MLP neurons of a small language model. Each row is named by its layer, matrix (down: output weights) and neuron, and shows model dimensions 576-703. Each number is 500 + 25 x the weight over its row's rms, rounded and kept within 0 to 999. Numbers have three digits each.
A block is one neuron, or neurons of one layer that tend to fire together. After each block is what it responds to, as a language model described it from the Wikipedia text at the highest values.

L4.down62:502471474443502492485460509537510525507512464503516543524470502468460526553488467549460504484508538461543441543503508473503571496515497456514470489529486483474519503524521480454487478499524550471448488519522484507497453494518499472494517531538511498513506520502491508495512504550501488460455463485543525489499480504538476504471497496490520506489510497535489457481508477512477495478571
L4.down433:483494548520500478475480523497502482468483490492452535511535500495496492507475506483518430467499474472437486458493494448492537486500511510519486485482496493526530473540494471491489491478524506486521516496486523474518445553497521495457475498488498526479501505487518532500476510505466519479516481533518501500523504514480498489497468521526495502478520540514515483518515507497529464521562
L4.down443:529470481486515503533501511501518536530503483496527495484487483487538497514472476534510490501495510499513519500497463495485526448509499501559473455499549510484516504488571477489525484495505492501510515478537468500504516569499553518487502551512523477482530523492511510508516497528548552512501488509507507464558490481532499513516520501472530562461492494500485522503491484513431508461527
L4.down485:516486470479490489507489460490516460502518461465513501528497506514459529501528516501462503490525488495510477493494494488544546477546524527470485528517444523504529489503509495455498488479509493458520562474464525515496517503540529510522526524490431510530475508485506481509507450489480495507525530506501539486494479509505517513480504513475499515475501507515513480457524529506489477503511
L4.down807:492532465477494522520509426484499519481513453535527530483498494515485492541455499567487510506515520510490484496513500474453499498549522503504477511506495490514513484468529543471489507544489474484524500522492542519516524485482508526519519522489486535529461519465473488526516516524517500497492456500491517516489484507531525496494491505508505493512560478502500513482485496523522480537508
L4.down1252:496502486542489482472471489516478522530546499489478472499539498478520514538491508514471527478506520492530484487503511480516505472534499525491497491493505506516530469498481503486505470472512537501538492523456487533507520483511516504473550486496502496501495505508469496525522503479491513527489501527497477504522475486480505510502486510483483504481530492511469493514491496513539493487554
L4.down1446:508543516466566482491488493519511497484512478447512525486485506517473449485512531497501535536489512527459526481514498508523509471518550494504484454495485484509517444475529509476480496481504498491477508476500509434530491501521508479535467549475495473484487490506528481504488460537507501518498493485501501493503443505514468470521528554533488517521486503475502516530502493509478484496477
L4.down1642:523512476477519504452478528555529508542569466519531491515501500512467536527537523447497506466540528482507469515519493464511509492509508508477510519486459495523486489475529518501478477481484517475512610438509517503508492511486521451527515484479516510510496474501513452498494525519507584510502501471529490504506485521502490498518492495488481476485543514523477459466492525497501497510507
L4.down2910:524485517499584483455524506487496513487516472458499507508508486516510537549517518487525470468524491451473502516471510481470497491477529505474450517492449502517505501510487491489486499501498498495511543501432510484512490482538471491512519467471507511539504500514486501499487489498494518500531548480530474484529465502476498506465514517464474495518482497500534480480479477459505506494504
L4.down2976:509476451537529521512516492526512496478475492509468532483495490447541505475510503513462528523497512479468492506517497490467514544520479491519488462437492434493481527446486525490524504482499552500483487511519507501517496509489508507498503519552510476538515493509529482516490462499508470514474506479462484485494577486548487523489473469470520472486497510527491465477489511479504459517465
L4.down3421:520504487504496489480507508555491535545511463516559509543507495486482557517485474517476501506500530508486481510496470480511518456495506460531486515512482504500526468467511472509475512483502465492495513458519481494493496530497502499522495527504504446554456513491501454505472475518495573472506532456539490524522468452564454503499467518458496494454553482526497502514501524561473536503509
L4.down3545:501559485492535495514522515495496503456484501503488542521455495485468509512490492511479507512533520493510488514551467496518534509544463501494488473493447488509472533517517519480496500477536475481471517477457498517501446538544548488488476522483466502486505488443531475499534489545501538497486494485490471537524534476501499525544516541520458484496506513510463514447523498546520529502466
L4.down3747:503542532549510505477533504534511508502508494497493477509508488490521497511515491532489486513519535481522545422525489481508517505559466482461523492523520506524498475484457500493483492482476498508510514529487502471493442504539477510528440499485498518490475495483528493483519486497493481478532469497490458493518457507503514487487497527462491511514471509485533542467505482474478472487496
L4.down3781:499511489513507517440494526529493547475512448546488547489507467501442481505465512510474496507562507510478449475509494464484488500501482463510503497498521484515475478522484460489540516490495491475520504476492504504526502504515508477505535519515525523519469468505464497501474473503500515496498508504516461502481479461489456538484463509493529483502497485489512527452500525521481530542491
L4.down3842:500499485482469470482506494504513483520471511504545489501489476520467539544523507508480494490533528497538496512504488461531561480532523502498490509516416525480572491505496522457500500493489468486514532486488512527470479503514510506514510533502466468523505528477513471492552461481503492475486510479524505479518448500499488511501481521482542496504483522480489485499487503551483493515494
L4.down4534:485507487494527491512516496488489494429489514498502526491486511503495505454499477525463497530533518492434519495517552514512469525495504537492519453505487485460461387477483459503509537491495505479501507515475524519530473486511484500474499509501492532535485484519509461502497467470505522429518490522516509499517505492456471495550534507496519507546520506546488450483494488516480478455520
Verb stems after subjects. Opening word piece of a main verb right after its subject noun or pronoun in narrative prose, e.g. conf(ers), rem(inds), unc(overed).

L4.down82:525487483481515527521497551506512559495528556513523535503502542472481495559508490524511505493546465489505463512533464469472486493530494471502454491446470476525464493504514476517456455447487541557492498484548485491462498507509502489459498480495461526518466464498500448470493504473488512446511487549541476526487484449505501487520483491479484487474479482483483501502497484488490503482525
L4.down190:508540457449484539535490523489503546542517482495456482517507519510536534500517505493526497546459515551517508491474478541473552506531507544468497472515504544467527522543519489523490505472478457505496507534510496531488500488489489586540476542567493493497475469474500490467535496529507502507454488498470503517511501532494525488511527515485472530492534522526462489524435499471513525462503
L4.down280:486536478481541504507499524486481456556525561477521500490513520526430485562502526490480530505517505492475467490484532505482514523517435506453482504509470545496485492495504463521498473493496527522522514461524509529471464495493535435488506491486523520545499438492512513473491494477482519516501475537470507491477492497521522478475521474493490489486495496484481517495463502511535510496558
L4.down732:459526463482465465525480502521562517473498518504493497481473509538530519478469547479448489494496547518474463505494486528490525497480491507505432477493491520497492513501490513476514529478504467484484484486548525509513501508540482465504523507467473513485506452501500474530507491467504504509453508504506493549475552455493456510501487473489485483493499517559475533518469498509493516548477
L4.down939:510522566527496492516508541493493502474449466495536504457530483509511474493471490499474505491475463462542468497502495499484501525525470482493485514516501452469516495484523503497500511501494460484505513522514504562450498529515479494514497474489492512458498482462519496497471480499458525519495465526498496528481457521532503506490476542527508480514478540505504532491494526525481495524508
L4.down1486:480498492515532486448478444517498550507483452504502493505490478507504504534504511515515457512523492476500488440503474494487523484538526558449537503542513529509518479489449461512511491474537529494506495516452483499470511496511462533512505516496505473478444494469524464535505495499510490486489500494491471480488489525456518482489478498507474510480542496485509493525535474505486456523532
L4.down1722:531492497492489478530470505510508566456516481504492498552501475544495493503490475512546477542498521519506497516503526484487523503425481485505535480458470473522486488486541537494492476489494481532499485526521531451490549522522505490493466519505489492484536502479510504496537471519495515476512489459457509547505529474493456515482510529489535485529512430540512452477525486503491477524492
L4.down1918:502493479509449495534453479535525523471493496467501492515529505517541518549540520433510479514473454501449513531467512499481479517515478494506480479478501508472502507526515514473498445500497488499489491447513471520574513468457531460531503531499485452509497468484519519512514469516500489492488507566511507505502501494527497510489502496538524528476476455494496490492499523489473484479520
L4.down2327:530529520470510479507506490496500527459564500522494513506497489498435566486498481500497518476503511484480470549475474484488531522516493552532538498494492523526485514510467494471528542463467530488499514497473516475467518506520514532466519529463464525522509470509488475526486504512477541469519501524488522513500505433474475467538485487506461505490543458499508498487489486526508485508512
L4.down2420:516506538490510491467423501512532495503512507503492491544522491503501555483516474430483433511450483495525461485464479510522538505487512496478514467498477504512503524490510504497471550541499458494506536463497508507491425513509482460466528518490510537489513551480504478501498512470483448463476493497547483519518466504519524519464471561540522489505527418477501485466495493517498514487483
L4.down2866:479514494525439505506468530480509514470509500516456519540550485505492497518514501461517445537499529502479413561484491500466540518473551492525515506518514530488459483518530449517495491429497505481511520489492491514428555476524500499507451469470492503541479507502593496534481518469523509499479541471502484515526500475496527515510539457485498519504479471527554483475496480500479466508479
L4.down2995:490482533529498546527529454484521550526545477511466523504517498492468494489448499497506485499507486519478524487473473506478562503491506497430497477520520519470516510501444534495464493532514517460471539474520494512494478497497488581492526537516484500549496482494498447504518461510506463527450522470508486489470512472503515484498493482465465521489540472466450466439445455532497474524497
L4.down3126:506477453513472505461504472479515486452528448540524498476509473538500523473482509553469501484481547494522548519516516548501469534505533512521488495521505486519494498482492511505481511517483520514515554423460511485490451510556489458452561502471497478518484483509482495492504504482535530493521519461508478508463502465511510472508492490498510470498531534509463464522518507541473463526514
L4.down3159:510537503500507486495473477501510521513517474540515489449442485514471506531439498540480482520481547447481524486524537490555486478475475485473453500480490546484528465489477518482467490506522459481476499500543514507457457477493458500534510506496470543466507497486497482508554513430517476492532494489475509523524524504500469499493482480525493493527496499482491527484496517521509495564485
L4.down4002:495434521549508494514464517539465491460465468559491454508448523494522472487523504480501489523526479450537530494509466484525496499515485523501501477515509487492494541512506475475479488491501499489481504471507523472481516520523481496529470478511565502475513521446470456443496523521490499489478503511520452531529494537470472510511524521516462521521473526516469497492476482494479523504463
L4.down4218:495498505547527467490518491459477515491494506535501467588507494515506510497475504482506469478472480531513505530469472462506483499492483495497451507510511530495523505471502518486506489554496488504465490494539515461502523492490495453507511504488491477504495516464463485487483532518546491518488524483476563527514507530474487476477531462491480520480489488488497478438482459465492474530480
Descriptive adjective completions. Word-final pieces of shape, colour and size adjectives in physical descriptions (bell-shaped, cylindrical, reddish-brown), plus long after measurements and comparatives like cheaper.

L2.down63:496476517499485500458530558519500506514535509495482485520517503503490515505478494509528540485543477502485476515537492483523498479461501472477461418539469468479510434485520521505493504479533547518468513501516470518504505497508457495489461489527470508473499485530493472474469477540500542515487562539529491472514506510520492504528522476494454482489485511529514510474546483534551516505474
L2.down1558:496512473450522546486505484485523519529500540479511452507554540485479483484457515541490519446565510493522488495504541515475517492488470515459470514541473468494484485500493491491502496493512532505476507514495515557488467476536460482511513473505538494500500502508499473492469505474498503498524504543458443491516491466495495505486491499521478434458521445496544544472523516476527477512528
L2.down2829:513529526487494523477495501485491486487502474488475518518471493535484460504508556457485475519477499502471496525504513501477526437457497498481516490473471513518503526496498506478507481507480489458473550477536483507523486475551475514560557463486530502444530487455542466495482524445481483470516460527533489479513503514459507497478457488517527513461502471466491503489499508465501510476521
L2.down4140:488492501438501522482492558514515498553478497532514515491506529501495460550486524483482527458517485481464516506502518463547501504508510565498511475517544488474496521528479437491480512520543488483473563522505512510467454527523500489493521488493505500495517525489492497494447468506472494482499483460470519499527487493508521515512497503523499524532523504506527544503527500472525458512528
Mid-word verb fragments. Inner word pieces of words split into several tokens, mostly verbs right before an ending like -ed or -es: eng(aged), res-emb(les), comp-ris(es).

L5.down3950:508501514497495459514491493502510464501546503504477435451510532563504471458513521484516465491522513474496530490501511500531514499475460477520517537471472512470509507503526516456515484498484490489521518484462522512502483547525533513528488509481471519526524487494503521482557494524488484535517512473466515541513533499519522509503521529516462494478494482528473488451493509514503483487464
Verb stem after subject. First piece of a main verb right after its subject noun or pronoun, completed by an inflection, e.g. return|s, arr|ives, adv|ocates.

L5.down4228:551534500496501469463469514482514492449486503517528529492527490528515525496512546476471478487466526507476467540495544517464496547518489503491469476469456502477505502520510492498491510467534470497468501475531520489523489518551488464487492490456495508493504466507492491530536493498504503497530495456512542533504499505534458479462524520454471485486542485518516558511518526509495514485500
Numbers in measurements. Numeric tokens that begin or complete a measurement value before a unit, such as 4–7 mm long, 103 kg, and 906 m, plus a few scattered words.

L2.down49:494542438474553501498449543518521517449514508523437519525494491536501548505480489494467463520496503455510496523491507551508497474508501454480502483441484528497497507479496491523476502503527528499490485436503496507476475526499470415432518476479480524478494476526488466506516503493467509480509500498517531510496498463523482473480499502473489501465562507509539527516481499496497511536525
L2.down678:502497456520505534520497481515494489467539479521468507500509521521525491491514514494472484529451524564528564536474482482491507507492489520467445496524511529493508523488462528518480487479508488524504536476472488504514485478544495484487486522532421495499471533523490519512461453507493494501504488502522523492520490484508515541504505467564476517536507513499479495483514502484452483506480
L2.down3380:479498507520479533523493510518484465498506566489507495481505502483496477533473508482492508484481523499479507499504530524513496522479488464488507510467503535514498494517535454528499478492469508530460473492457503492482502487547482516502468479491508524486523492524541494485482513438458478427523547509561488547496526491501497439499519495479526528495527455507510526501484544495536497503505
L2.down4564:499529500481535525549490549541539492487507522469478491499511490508513501499497522512495495490444488478481528458489517498484528482529490522482495495482497484502506500481536470500501497428511543511462489454510494503506492521540492512466494468490442545462442473514473433530518517467503504474519501507490524525513510482514507472482470477478499514493569476513516517498493551463481497507518
Physical-description predicates. Words just after a subject in botanical, zoological or architectural descriptions, e.g. are (leaf margins are), broad, arrang-ed; also scattered mid-word pieces.